MLP neurons of a small language model. Each row is named by its layer, matrix (gate and up: input weights) and neuron, and shows model dimensions 288-383. Each number is 50 + 15 x the weight over its row's rms, rounded and kept within 0 to 99. A neuron's up and down rows have the sign that makes its largest values positive.
After each neuron's rows, "fires on" lists the tokens most often at its 100 highest values on Wikipedia text that the model never trained on.

L2.gate684:46 64 52 58 70 43 57 80 83 46 42 31 37 53 62 93 56 47 30 76 35 56 40 61 64 52 50 44 66 33 66 49 72 65 39 55 51 53 65 42 61 43 23 72 46 63 83 43 58 45 61 59 35 45 65 29 54 33 25 38 32 73 28 41 49 59 57 28 58 43 70 33 58 45 48 41 64 15 33 35 71 42 64 42 50 40 53 26 41 37 80 34 52 34 78 43
L2.up684:75 57 66 54 43 59 45 45 40 41 45 56 59 45 57 77 34 39 47 60 58 68 44 39 75 51 48 38 48 39 50 10 53 72 48 44 61 53 66 43 62 48 47 21 36 33 57 43 49 69 60 40 73 52 67 57 42 48 38 45 57 61 29 26 69 19 38 78 55 64 47 46 46 10 35 52 45 29 45 42 38 37 77 50 40 52 53 47 37 49 78 30 44 48 49 57
fires on: " |"

L5.gate541:58 13 37 08 38 35 52 57 46 94 42 44 56 63 43 33 38 27 63 54 42 43 48 44 44 48 39 48 45 46 52 49 41 56 66 74 62 62 39 54 44 43 57 53 43 61 53 52 33 65 39 31 55 64 18 43 29 46 34 55 58 73 60 48 63 46 43 30 47 29 19 46 58 38 71 22 77 39 55 34 70 64 75 46 41 30 50 32 57 53 56 60 54 41 40 54
L5.up541:63 41 26 53 64 36 27 36 27 51 38 42 44 54 59 42 61 54 50 29 06 46 36 45 76 48 57 53 48 48 54 55 37 44 42 62 40 59 30 63 32 93 39 40 76 60 62 34 47 57 37 50 38 45 39 16 49 82 52 77 46 06 43 58 29 49 47 64 62 39 27 18 45 30 38 30 27 53 43 55 52 69 59 58 52 51 56 49 72 52 54 62 53 74 55 52
fires on: ":", "ang", "|", "=", " |"

L7.gate667:20 38 55 50 44 68 43 38 41 62 34 56 24 46 24 47 48 16 55 42 43 26 55 68 53 48 49 76 45 47 20 63 29 56 59 94 50 65 40 65 52 55 39 65 48 63 55 41 65 39 57 42 56 41 52 52 64 82 46 57 59 45 65 51 56 54 62 49 53 33 35 49 48 69 42 74 59 05 51 48 57 45 31 45 48 68 60 67 42 05 42 50 51 49 51 56
L7.up667:45 41 78 20 59 62 67 64 61 44 24 59 44 37 34 44 50 18 54 81 30 77 50 48 27 77 67 56 46 52 42 68 57 61 56 60 59 57 41 89 53 82 67 64 71 41 17 34 28 53 61 28 69 15 28 49 73 49 43 54 18 42 38 57 76 43 44 37 47 54 53 34 38 49 73 64 33 65 51 60 39 47 60 49 57 61 51 71 50 50 43 45 41 63 54 30
fires on: " by", " all", " of", " also", " are", " is"

L5.gate632:75 29 58 41 54 36 77 25 43 66 60 62 54 74 55 46 37 72 33 66 70 49 49 58 77 34 89 65 50 60 37 32 57 62 61 43 56 67 50 36 65 64 45 67 67 53 51 68 31 47 70 40 60 53 44 52 64 28 79 49 47 63 61 94 69 44 54 72 21 41 53 33 41 63 49 59 51 54 56 39 85 69 60 45 58 83 42 80 43 31 47 36 49 23 54 62
L5.up632:32 44 46 66 37 44 41 24 51 45 64 73 43 47 50 42 42 72 37 64 31 47 43 70 61 46 61 65 54 44 27 52 42 74 19 60 15 48 53 62 25 53 54 78 33 44 49 60 36 40 41 72 47 19 08 40 66 72 73 45 65 51 54 50 80 55 20 70 65 34 61 47 43 59 26 68 30 37 61 19 51 65 39 43 66 49 72 65 50 60 71 45 43 42 51 43
fires on: "\n", "\n\n", ")", " in"

L7.gate26:50 15 57 48 56 42 42 45 89 59 30 60 58 34 75 41 33 55 32 54 59 26 60 53 32 57 73 67 79 37 42 48 20 36 18 48 44 42 42 56 60 38 44 76 72 54 54 42 42 40 32 59 41 46 48 40 18 46 23 49 62 56 55 79 48 47 52 57 46 47 34 49 37 48 37 53 71 53 61 59 51 41 57 60 54 45 21 35 48 25 51 38 53 04 50 36
L7.up26:59 59 83 35 31 44 54 31 39 39 56 43 73 40 67 33 66 25 47 29 44 34 86 53 41 59 42 67 63 80 50 43 48 43 47 71 59 63 58 44 58 47 64 51 56 41 60 58 40 62 53 74 57 66 57 60 21 31 46 59 58 41 57 28 60 61 42 58 47 48 29 21 42 48 31 85 31 50 48 54 61 33 57 34 43 53 23 28 25 68 52 35 62 43 52 27
fires on: " (", " of", " born", "min"

L7.gate826:65 74 46 67 71 23 47 30 75 43 43 58 87 61 43 19 35 45 20 65 65 43 54 68 63 47 45 62 38 25 56 69 43 43 65 36 76 62 41 65 66 38 42 72 32 53 65 48 47 39 47 44 39 60 37 38 38 43 49 60 70 71 69 63 56 32 47 99 40 69 60 47 60 74 53 41 65 56 36 29 53 56 64 60 71 50 43 62 58 60 54 46 48 67 64 48
L7.up826:58 31 39 38 39 50 50 48 36 70 63 48 63 61 48 51 65 44 51 57 33 41 45 53 67 52 62 54 56 35 68 66 27 47 43 80 55 57 63 58 40 75 39 77 54 37 60 39 56 45 81 27 65 35 42 59 75 42 55 38 58 40 57 68 43 47 23 27 66 30 38 40 47 34 43 31 47 69 40 52 49 37 51 76 49 45 77 58 53 74 26 91 40 48 43 25
fires on: " |", " to", "ap", "ang", " from"

L7.gate886:39 52 14 76 71 45 47 31 51 49 55 35 51 45 60 58 48 32 33 46 41 96 53 37 34 34 75 62 43 40 37 71 38 61 60 53 57 53 80 38 59 80 59 59 56 28 75 37 64 53 52 39 64 66 71 39 52 53 43 56 48 68 68 54 43 59 31 81 54 45 65 79 57 55 33 39 39 42 44 17 44 71 91 47 29 46 34 60 67 43 39 32 58 37 29 40
L7.up886:73 36 52 44 31 52 59 52 33 46 60 17 51 42 60 44 56 31 51 26 56 68 44 36 42 57 47 22 68 22 50 18 29 46 72 57 75 57 52 35 35 34 52 60 58 44 56 34 62 44 50 73 68 69 62 41 46 42 56 46 39 36 42 46 44 46 50 27 53 60 36 35 47 40 43 39 48 40 66 55 78 68 45 75 42 48 34 38 51 33 52 59 59 19 47 38
fires on: "2", " 2", "1", "6", " 1"

L5.gate403:45 57 32 34 59 37 41 41 46 57 77 58 46 30 27 36 17 51 15 42 57 69 37 67 56 56 29 61 39 60 46 50 31 48 48 25 43 46 43 80 68 59 54 30 66 50 72 53 69 67 64 65 57 64 49 82 39 32 33 53 52 62 55 25 58 82 51 63 33 50 73 39 29 31 72 60 44 35 43 27 44 50 62 54 13 67 51 51 00 65 58 31 30 59 52 42
L5.up403:44 32 48 77 58 58 51 47 32 48 64 42 24 57 60 53 51 40 51 51 61 41 58 41 60 21 66 39 43 66 69 55 43 77 65 52 48 21 65 47 52 62 64 61 62 49 71 34 60 59 50 39 66 52 38 64 53 67 43 46 40 53 32 34 56 52 58 56 50 66 25 55 47 49 59 55 31 51 59 36 71 58 44 54 44 58 58 58 44 40 62 61 48 41 20 63
fires on: " un", " most", " Un", "un", "Un", "vis"

L6.gate549:73 56 73 44 71 41 55 52 67 79 68 29 45 72 53 69 50 21 56 31 58 22 48 60 82 40 37 51 58 41 57 69 24 70 53 64 62 48 40 49 62 51 45 41 66 51 63 41 67 53 51 29 40 71 47 53 43 78 63 59 86 58 55 47 28 68 12 52 41 49 56 40 36 46 67 57 50 34 67 50 35 57 47 47 30 43 55 29 49 60 50 67 40 31 18 53
L6.up549:63 34 46 28 66 64 55 54 52 99 62 62 33 55 73 42 59 29 37 44 58 10 54 37 42 60 60 66 54 57 43 72 31 54 62 39 46 70 75 28 45 45 57 56 38 40 39 23 49 49 58 58 52 26 62 64 43 64 49 56 63 50 45 52 61 61 51 49 35 58 58 60 32 62 61 39 53 58 54 43 58 59 47 39 45 55 40 34 56 58 11 50 34 12 55 52
fires on: " in", " by", " a", "ly", " from", " to"

L4.gate393:38 35 44 42 42 35 23 41 68 57 66 71 67 43 45 64 54 60 39 52 27 35 57 39 50 51 27 46 67 68 45 57 39 64 55 41 52 63 38 50 39 55 72 69 48 36 67 35 72 63 41 48 56 72 37 67 48 43 57 57 62 54 54 18 42 66 57 52 58 35 59 38 65 69 34 72 60 32 61 52 53 38 39 60 33 55 39 53 53 60 43 78 56 36 65 38
L4.up393:29 70 59 53 55 61 42 72 52 51 55 45 38 58 38 19 50 61 63 42 72 50 40 57 43 35 36 56 33 66 72 50 41 39 42 56 49 52 00 50 41 82 60 16 58 56 63 33 52 59 59 28 60 56 37 48 34 99 29 33 49 33 42 63 25 51 43 73 62 21 54 28 46 34 41 57 54 67 31 83 79 46 46 41 62 42 57 27 60 45 53 68 70 55 47 24
fires on: "-", " of", " |", "|", "g", "\n\n"

L5.gate652:69 52 35 42 38 22 42 21 43 52 59 35 49 49 49 18 43 25 53 34 43 61 61 52 45 45 67 58 37 35 47 66 36 30 43 51 56 74 29 35 58 39 45 47 60 45 67 44 59 32 42 35 38 34 60 48 21 54 61 44 63 67 61 62 85 45 58 75 22 54 36 23 72 31 46 55 43 39 41 62 62 68 66 40 26 43 47 34 50 31 56 62 58 54 60 73
L5.up652:55 56 46 66 65 28 69 49 68 33 63 49 57 50 71 82 70 63 49 56 41 76 58 38 55 43 38 45 72 43 29 24 23 69 41 72 30 81 28 59 55 62 55 57 29 42 42 56 63 65 40 53 76 58 60 81 62 33 65 41 57 57 58 59 45 50 16 74 34 58 59 53 38 63 49 52 29 58 67 37 57 42 25 33 31 75 66 38 29 22 25 54 66 60 58 45
fires on: ":", " |", " of", "|", " announced"

L4.gate336:27 29 62 47 71 56 54 39 74 30 55 57 39 35 62 64 45 43 39 42 65 45 70 45 27 35 03 34 60 40 39 26 19 40 44 35 76 48 54 65 53 65 36 47 75 45 51 34 38 40 55 57 31 40 44 68 51 48 44 76 62 52 19 49 51 47 68 72 79 61 47 58 74 49 51 58 39 45 56 64 55 39 58 63 70 38 37 44 53 86 19 46 31 66 53 36
L4.up336:54 51 75 54 35 43 36 33 87 44 36 22 63 57 33 80 51 63 48 45 51 22 59 35 58 47 28 35 51 49 52 35 39 61 53 54 50 46 55 34 49 50 41 57 62 25 65 46 43 50 51 90 65 44 36 48 57 65 67 30 41 57 55 79 57 39 87 59 51 42 67 37 58 24 46 34 62 66 44 55 45 12 60 33 52 46 23 55 61 70 39 45 48 68 49 50
fires on: "us", "s", "ies", " species", "a", "."

L14.gate23:33 47 65 23 59 52 39 78 55 79 39 63 56 50 38 71 75 69 52 55 48 46 46 29 59 61 28 80 50 41 43 46 53 79 62 42 39 41 48 63 38 53 64 33 58 44 56 53 60 75 58 44 58 51 45 44 64 42 75 61 45 63 41 58 38 13 55 58 53 50 83 65 77 49 34 43 36 54 59 36 54 50 45 47 16 56 63 52 32 51 59 39 68 72 40 34
L14.up23:17 72 56 49 58 72 51 10 25 68 36 32 51 24 31 69 84 64 58 75 71 40 35 46 71 42 65 60 67 33 66 60 47 44 61 49 45 59 56 57 15 55 55 38 17 63 57 52 49 48 46 39 32 47 27 12 48 55 59 42 41 41 44 64 75 26 75 48 33 45 54 60 53 37 45 47 44 67 61 37 32 57 46 33 50 21 72 41 37 38 22 45 84 65 25 50
fires on: " |", "–", " W", "0"

L4.gate195:50 43 35 41 85 53 50 58 47 72 43 22 13 57 56 56 48 73 24 53 41 39 33 67 59 70 49 69 37 43 68 64 51 43 48 59 55 56 47 62 17 73 64 46 47 67 54 29 60 16 60 26 59 46 57 52 47 61 53 51 66 43 46 88 19 39 38 66 46 69 48 57 34 48 38 45 64 55 26 07 40 54 20 62 32 49 52 55 42 70 48 51 60 60 47 65
L4.up195:75 26 69 27 56 49 50 41 42 54 60 65 59 42 59 48 25 44 44 30 65 54 41 58 55 39 58 41 64 49 40 66 55 17 33 66 49 77 63 54 50 61 48 43 42 49 60 65 51 48 49 64 57 31 88 61 28 47 68 57 48 33 62 55 67 49 39 47 67 45 32 54 47 53 42 51 53 31 79 29 62 78 51 45 33 65 23 51 45 33 66 51 55 47 47 53
fires on: "="

L7.gate52:63 44 43 26 43 36 45 68 64 63 32 55 51 25 37 43 22 67 39 37 36 63 40 68 50 38 74 70 46 50 59 39 58 52 63 42 40 35 47 72 37 47 42 31 52 64 11 46 53 59 48 43 55 38 39 74 30 48 51 46 54 36 43 22 54 26 45 53 51 48 60 55 63 54 67 49 37 20 41 55 50 53 43 32 47 28 50 28 60 43 42 59 64 58 30 51
L7.up52:48 47 44 72 71 52 47 37 65 38 41 20 42 52 49 41 50 35 43 45 53 59 36 33 35 52 59 40 55 55 42 38 41 81 41 51 43 48 68 39 38 62 52 30 39 32 64 52 43 31 33 50 40 73 72 15 55 42 61 51 49 38 51 43 45 63 65 44 64 33 23 37 43 38 73 31 40 46 62 51 32 81 50 51 42 40 64 76 54 50 41 40 70 61 63 72
fires on: " |", ":", "|", ";", "6", " was"

L7.gate280:71 53 23 37 56 13 36 51 54 35 27 34 71 37 50 46 41 64 41 69 49 52 61 34 41 51 37 71 54 28 45 52 47 47 53 56 67 48 19 67 46 52 38 40 53 68 30 59 30 41 40 49 24 50 46 53 19 60 33 39 62 41 32 69 74 35 71 59 44 69 49 33 49 46 37 65 75 51 48 40 49 33 41 77 19 48 85 43 61 30 61 53 43 32 56 49
L7.up280:70 22 48 36 28 65 52 46 71 58 27 52 32 47 54 46 40 18 43 51 46 46 57 74 65 57 53 61 57 38 46 77 58 44 59 57 76 54 64 52 64 64 50 52 31 55 58 48 68 70 48 61 40 43 51 72 33 42 59 51 41 31 63 63 44 36 50 48 55 44 08 38 56 39 31 29 09 52 25 37 38 42 71 62 49 61 42 61 45 59 61 76 58 40 49 26
fires on: " (", " from", " born", "born", " |"

L4.gate810:74 29 45 29 57 47 36 36 57 55 33 62 21 34 47 40 49 69 22 25 95 74 46 56 48 56 45 51 27 40 44 61 43 63 37 41 69 37 35 61 58 63 60 33 40 40 50 31 49 31 37 56 56 27 84 25 34 52 56 38 63 32 75 51 50 42 58 36 70 35 45 45 45 74 43 48 50 57 29 28 71 25 54 40 19 17 61 59 60 69 59 44 43 38 58 56
L4.up810:62 52 49 39 57 80 78 54 59 37 53 48 43 19 48 73 56 36 40 42 81 83 11 54 63 34 50 23 37 50 31 34 63 31 26 48 61 59 51 38 52 62 41 65 69 54 67 43 40 45 61 44 70 30 67 58 36 29 50 25 43 56 44 60 50 76 61 67 46 40 65 30 47 44 55 78 77 41 41 33 55 39 66 41 41 54 34 45 55 54 61 55 35 48 63 49
fires on: " |", "=", ":", "-", "|", "ec"

L5.gate624:58 45 53 48 24 40 46 51 49 73 52 45 42 58 49 60 46 73 39 57 68 72 51 45 63 65 62 42 43 41 43 43 87 56 70 24 55 70 52 63 49 67 47 51 66 48 11 60 46 38 39 61 70 68 56 51 66 80 70 61 32 85 41 46 56 60 40 55 39 18 70 42 32 56 57 77 50 38 47 49 50 63 19 58 86 38 56 56 69 31 23 52 21 17 65 73
L5.up624:58 57 36 43 41 48 34 23 30 51 35 51 22 52 25 59 32 59 48 33 46 64 47 45 56 20 59 25 42 36 36 40 71 39 40 27 62 79 55 53 52 46 44 59 53 55 47 48 29 45 40 73 43 42 46 58 62 66 65 44 00 57 34 47 66 24 27 39 58 42 65 36 48 60 68 43 64 49 44 57 42 57 48 26 71 66 61 46 17 71 47 66 43 45 23 54
fires on: "\n\n"

L5.gate694:39 46 40 49 68 51 75 61 50 56 31 46 80 38 56 52 43 40 58 48 71 46 39 35 72 61 63 39 78 55 52 42 73 69 37 69 65 58 62 32 47 50 58 66 41 52 75 59 55 48 44 39 78 44 53 28 52 71 56 31 47 57 65 84 46 38 37 71 67 52 73 64 48 58 67 36 67 53 37 18 09 48 45 61 44 67 33 13 41 39 24 73 49 54 50 48
L5.up694:67 42 39 40 70 63 71 66 10 55 26 33 59 47 54 57 59 37 42 50 66 83 34 42 55 40 67 50 69 57 28 62 62 43 75 70 23 62 18 59 59 43 34 41 32 55 59 62 41 25 46 30 66 60 60 40 32 28 54 64 45 39 54 51 66 54 47 54 30 48 57 57 30 59 55 57 72 50 57 49 50 51 79 83 21 49 41 39 35 41 32 45 33 56 34 56
fires on: "=", " by"

L5.gate712:61 46 46 48 46 41 72 63 36 70 46 34 67 47 59 63 48 89 82 66 46 51 58 30 44 48 25 52 37 57 55 56 71 48 71 53 80 29 50 43 60 37 43 46 33 52 44 49 48 46 45 85 62 28 73 63 31 47 46 51 75 49 15 45 41 61 35 54 40 33 41 09 47 35 54 22 59 44 32 42 98 70 40 48 30 15 57 50 63 49 46 58 70 60 77 66
L5.up712:62 49 54 45 76 42 76 51 58 77 51 51 61 60 56 37 56 41 49 29 44 45 57 28 66 34 43 64 30 44 40 47 52 15 45 64 38 37 36 41 43 28 33 58 35 50 48 44 47 49 79 60 40 48 48 41 72 60 57 57 70 34 39 35 35 29 50 62 81 56 51 39 17 46 59 60 52 35 31 47 66 64 42 65 51 74 59 95 71 43 72 64 66 51 59 70
fires on: ":", "-", " |", "|", ")", ";"

L6.gate332:65 80 42 66 41 74 69 37 71 38 60 43 38 43 42 25 37 52 52 44 56 48 51 52 51 23 40 77 53 68 70 26 29 57 33 62 47 37 60 33 28 49 48 99 54 62 32 37 71 34 62 42 50 54 62 40 64 45 58 57 39 70 53 41 40 72 43 56 26 43 31 60 27 50 62 31 43 44 63 37 53 48 85 74 44 41 54 20 60 33 90 62 59 62 48 41
L6.up332:61 48 53 44 38 47 35 38 55 33 79 50 32 39 51 53 51 77 37 40 43 65 35 43 52 33 53 55 44 36 76 26 59 34 42 58 53 24 47 36 70 65 49 72 75 36 61 72 56 75 40 39 41 56 39 36 56 45 45 38 55 60 27 50 27 95 29 79 33 47 38 37 41 30 55 29 35 37 63 77 35 53 76 84 64 10 69 53 45 25 68 65 26 61 45 39
fires on: " than", " about", " of", " nearly", " almost", " to"

L5.gate364:77 29 44 71 07 65 53 77 82 45 54 51 56 27 54 64 15 67 58 56 38 46 79 40 63 34 42 56 59 46 60 66 62 47 39 34 54 81 71 54 60 39 37 35 29 79 43 37 70 28 27 57 73 35 54 63 44 47 52 75 38 62 34 49 40 55 66 54 44 56 69 60 82 64 64 63 26 70 50 62 27 47 69 79 58 52 34 54 19 63 42 58 22 61 46 30
L5.up364:66 45 42 31 24 76 48 41 53 44 64 58 41 48 48 59 36 62 55 22 64 21 45 51 63 37 17 52 50 52 36 56 59 52 69 48 66 57 45 57 25 68 36 40 47 61 49 44 69 74 55 73 61 49 60 58 47 64 48 55 13 26 21 37 65 36 89 74 78 62 72 54 41 63 53 33 72 50 39 46 44 58 42 63 49 28 51 63 44 54 33 68 35 70 35 44
fires on: "s", "ae", "es", "e", "ls", "a"

L2.gate221:42 52 51 54 60 56 53 26 84 52 67 27 56 59 37 27 69 55 59 48 24 45 37 38 69 50 21 75 43 54 54 83 37 77 42 50 50 55 62 61 47 56 56 37 64 21 41 61 40 27 64 65 67 46 47 68 45 45 53 34 61 65 47 07 25 54 68 46 21 45 49 40 57 47 39 59 53 36 57 27 63 39 54 50 25 28 43 54 28 37 90 73 66 60 67 55
L2.up221:61 50 61 76 52 36 52 56 77 54 54 52 68 50 45 53 59 69 47 66 49 53 42 39 41 55 28 57 76 46 66 31 54 59 52 60 56 40 68 32 67 49 66 59 43 24 70 68 50 63 56 37 71 65 53 57 54 45 34 47 73 47 65 37 20 49 21 66 27 63 23 58 55 58 66 55 76 46 83 46 73 46 28 53 30 59 65 53 27 55 86 53 34 72 59 33
fires on: " of", "itor"

L12.gate374:18 20 41 45 33 18 59 43 28 57 25 40 43 51 69 51 54 51 47 28 61 49 69 57 63 67 65 47 64 37 41 30 35 65 52 32 32 65 43 61 43 40 37 58 26 61 65 39 38 34 41 39 72 57 61 59 50 46 43 49 28 65 40 47 45 52 46 60 26 58 46 37 24 45 80 66 53 19 35 72 48 46 42 22 25 49 34 19 46 39 62 46 47 34 74 47
L12.up374:55 33 65 61 55 52 41 62 82 50 46 67 51 37 66 64 80 29 43 27 58 53 33 64 61 77 53 50 33 24 44 44 39 45 47 26 86 23 34 52 47 60 35 10 73 70 40 67 42 52 64 21 72 32 44 49 57 63 51 47 58 46 72 29 62 52 25 58 36 43 75 46 24 27 45 38 29 46 51 31 49 55 40 42 18 28 29 36 17 69 75 18 49 36 23 51
fires on: " the", " The", " |"

L6.gate574:62 37 85 66 50 46 67 53 65 38 21 51 65 47 71 53 50 39 57 69 44 47 88 23 35 43 44 72 46 60 72 53 45 46 39 77 75 25 39 53 45 57 55 71 57 42 79 60 58 61 63 40 57 83 43 68 56 47 46 14 48 89 57 59 41 57 65 51 38 49 52 42 69 47 55 38 58 33 58 56 75 47 51 55 47 29 58 58 43 46 99 87 63 44 76 48
L6.up574:54 40 38 57 65 60 68 38 41 51 12 32 60 72 61 51 61 45 55 47 18 15 59 58 55 50 60 74 64 67 45 38 75 40 44 71 67 34 47 56 64 68 61 50 62 28 59 57 45 38 36 62 55 31 58 40 53 47 55 83 72 50 38 79 15 53 44 68 89 52 46 25 54 43 58 46 54 46 64 33 56 58 54 37 73 43 60 38 32 53 79 71 77 49 61 53
fires on: " as", " was", " is", " be", " to", " of"

L4.gate575:47 28 45 45 51 37 34 66 51 64 59 73 55 86 65 42 24 69 55 80 63 54 49 64 63 31 44 51 40 39 37 42 47 41 47 44 45 54 39 38 61 70 46 61 26 15 43 25 26 57 78 75 63 37 24 53 44 50 42 37 32 32 45 69 50 69 42 46 46 51 59 36 39 47 58 71 44 54 37 80 51 46 34 18 85 57 55 59 54 62 48 66 24 36 82 62
L4.up575:21 75 47 48 40 45 43 27 16 38 48 49 59 29 71 41 36 64 31 30 52 33 37 57 37 32 76 41 28 60 53 48 75 48 59 46 21 38 44 69 56 68 62 65 54 51 41 67 32 48 62 44 65 53 44 73 55 58 64 51 33 49 50 37 53 25 50 38 25 42 79 39 39 54 52 47 58 28 26 36 57 51 45 26 72 61 51 32 34 50 65 66 42 80 28 45
fires on: "\n\n"

L5.gate626:72 75 68 54 63 42 71 71 50 73 49 48 64 47 30 63 58 60 50 46 56 44 43 44 40 58 71 61 81 49 35 49 13 36 53 32 42 55 58 56 42 52 51 36 60 26 38 42 37 46 37 33 32 40 53 53 56 32 63 68 49 35 40 30 60 52 56 45 32 62 57 58 69 33 74 37 56 81 35 75 50 38 37 43 66 51 67 56 43 34 59 56 54 30 35 43
L5.up626:17 49 57 44 58 63 68 72 45 65 15 43 58 19 46 71 59 70 41 53 31 39 54 18 34 73 66 60 48 54 53 52 32 56 36 65 35 49 31 38 23 38 47 56 38 35 60 25 43 32 36 46 59 25 48 48 62 39 51 73 61 50 50 38 44 30 58 39 23 67 85 44 54 45 65 31 52 93 40 74 70 33 44 46 63 36 55 25 54 30 63 47 48 47 47 38
fires on: " to", " than", " with", " of", " from", " Like"

L7.gate892:43 65 65 54 47 66 31 58 55 70 49 29 58 41 50 37 48 41 67 60 59 18 39 49 65 40 38 59 60 41 45 58 55 37 67 50 46 82 62 60 72 60 41 42 49 29 39 35 48 42 41 41 55 62 27 34 43 47 48 45 47 43 27 47 57 71 29 43 38 67 45 28 36 33 52 34 63 65 29 60 83 84 44 55 40 79 51 63 62 68 59 52 47 33 42 47
L7.up892:35 25 61 53 38 26 45 19 57 23 60 51 48 24 50 53 31 50 65 45 59 83 39 65 49 54 23 46 70 62 61 52 29 61 71 59 51 52 40 54 47 55 70 39 74 26 56 62 46 42 72 53 41 51 56 77 48 54 44 53 83 60 32 38 38 75 59 49 65 39 47 74 27 34 65 52 62 49 40 40 36 45 69 41 84 62 60 46 30 45 65 24 35 49 63 55
fires on: ",", " ad", " of", "s", "-"

L6.gate495:38 31 68 66 36 52 59 39 24 28 45 52 56 38 52 39 54 63 67 35 42 39 48 63 84 35 71 67 43 56 03 49 11 43 71 43 77 22 38 48 73 12 51 61 34 56 61 42 58 57 62 55 50 64 50 32 66 45 54 35 48 50 54 53 53 80 49 54 59 40 53 32 53 61 45 40 51 32 37 56 50 48 45 21 33 46 39 51 41 43 32 39 52 25 62 43
L6.up495:17 75 50 50 79 57 52 52 54 40 18 45 64 53 47 35 56 38 28 18 41 35 36 63 50 49 45 69 85 48 47 63 76 47 36 71 69 38 63 67 49 43 46 45 57 42 47 24 55 65 91 12 55 22 34 58 61 29 23 28 42 52 65 49 61 19 48 61 56 28 38 34 51 45 87 82 39 66 57 64 71 38 57 32 56 51 44 33 20 33 66 67 67 47 78 58
fires on: " a", " is", " of", " in", " an"

L2.gate862:48 25 77 63 36 55 57 54 73 73 39 60 63 52 36 52 15 27 43 53 62 37 49 56 28 63 30 24 82 62 37 59 54 60 43 38 37 70 65 43 49 50 49 53 37 37 49 63 61 33 70 69 22 63 39 39 44 24 46 50 58 50 44 71 48 50 49 47 34 51 52 39 61 67 60 68 66 25 59 48 46 57 55 61 20 43 41 46 40 74 48 43 37 23 50 50
L2.up862:72 57 56 37 60 44 70 65 99 68 53 71 57 54 56 31 61 40 65 54 46 49 45 38 49 41 40 66 64 31 33 30 59 37 64 54 56 38 68 57 19 46 66 79 21 53 35 39 18 57 60 27 38 29 22 58 49 57 52 40 27 44 26 60 55 79 43 26 58 65 25 50 72 63 58 47 59 40 47 45 43 50 29 18 58 31 72 29 29 51 26 25 46 33 27 74
fires on: " that", "n", "d", " in", "l", " to"

L9.gate14:63 45 38 46 57 29 52 53 59 51 36 47 25 30 39 34 42 45 69 36 62 64 50 37 36 70 59 35 54 58 21 66 59 52 52 34 61 56 60 47 61 93 50 49 56 64 48 40 38 43 37 29 38 66 27 45 24 57 70 46 61 43 67 26 60 33 45 29 69 70 42 73 54 42 55 62 59 67 35 70 56 44 65 28 70 31 50 37 35 67 36 51 37 37 50 59
L9.up14:45 49 55 57 29 48 60 38 28 72 34 37 17 39 57 78 55 62 53 68 40 50 35 46 26 39 52 33 76 48 73 37 47 43 27 67 82 36 35 47 16 53 52 38 32 49 17 47 31 59 63 57 55 43 32 44 57 47 32 68 60 29 20 46 37 51 39 32 34 32 46 62 41 63 47 51 23 69 61 68 56 34 49 42 62 35 41 52 26 37 51 60 35 45 56 46
fires on: " with", " and", " met", " to", " for", "'"

L5.gate714:54 69 54 47 42 61 40 42 70 45 72 59 57 65 67 54 36 29 38 36 36 60 37 09 57 68 39 76 40 40 26 36 43 55 41 52 36 30 59 62 37 43 70 49 26 26 44 43 51 40 60 55 49 62 75 19 71 25 42 52 36 36 45 26 45 42 27 70 83 53 48 63 31 55 62 39 53 46 72 45 50 72 35 73 52 49 56 51 32 45 71 58 55 78 55 51
L5.up714:34 88 40 57 18 45 52 25 59 29 73 43 49 47 52 51 61 68 28 53 29 72 20 76 67 45 23 29 36 58 66 79 74 32 41 55 66 45 58 49 39 21 51 81 34 64 68 55 58 57 67 40 43 57 62 47 50 63 58 54 38 46 53 34 71 53 21 35 42 28 56 77 48 59 65 30 58 57 29 70 87 31 51 55 41 65 72 60 37 46 37 62 55 53 46 41
fires on: " being", " world", " living", "ly", " life", " one"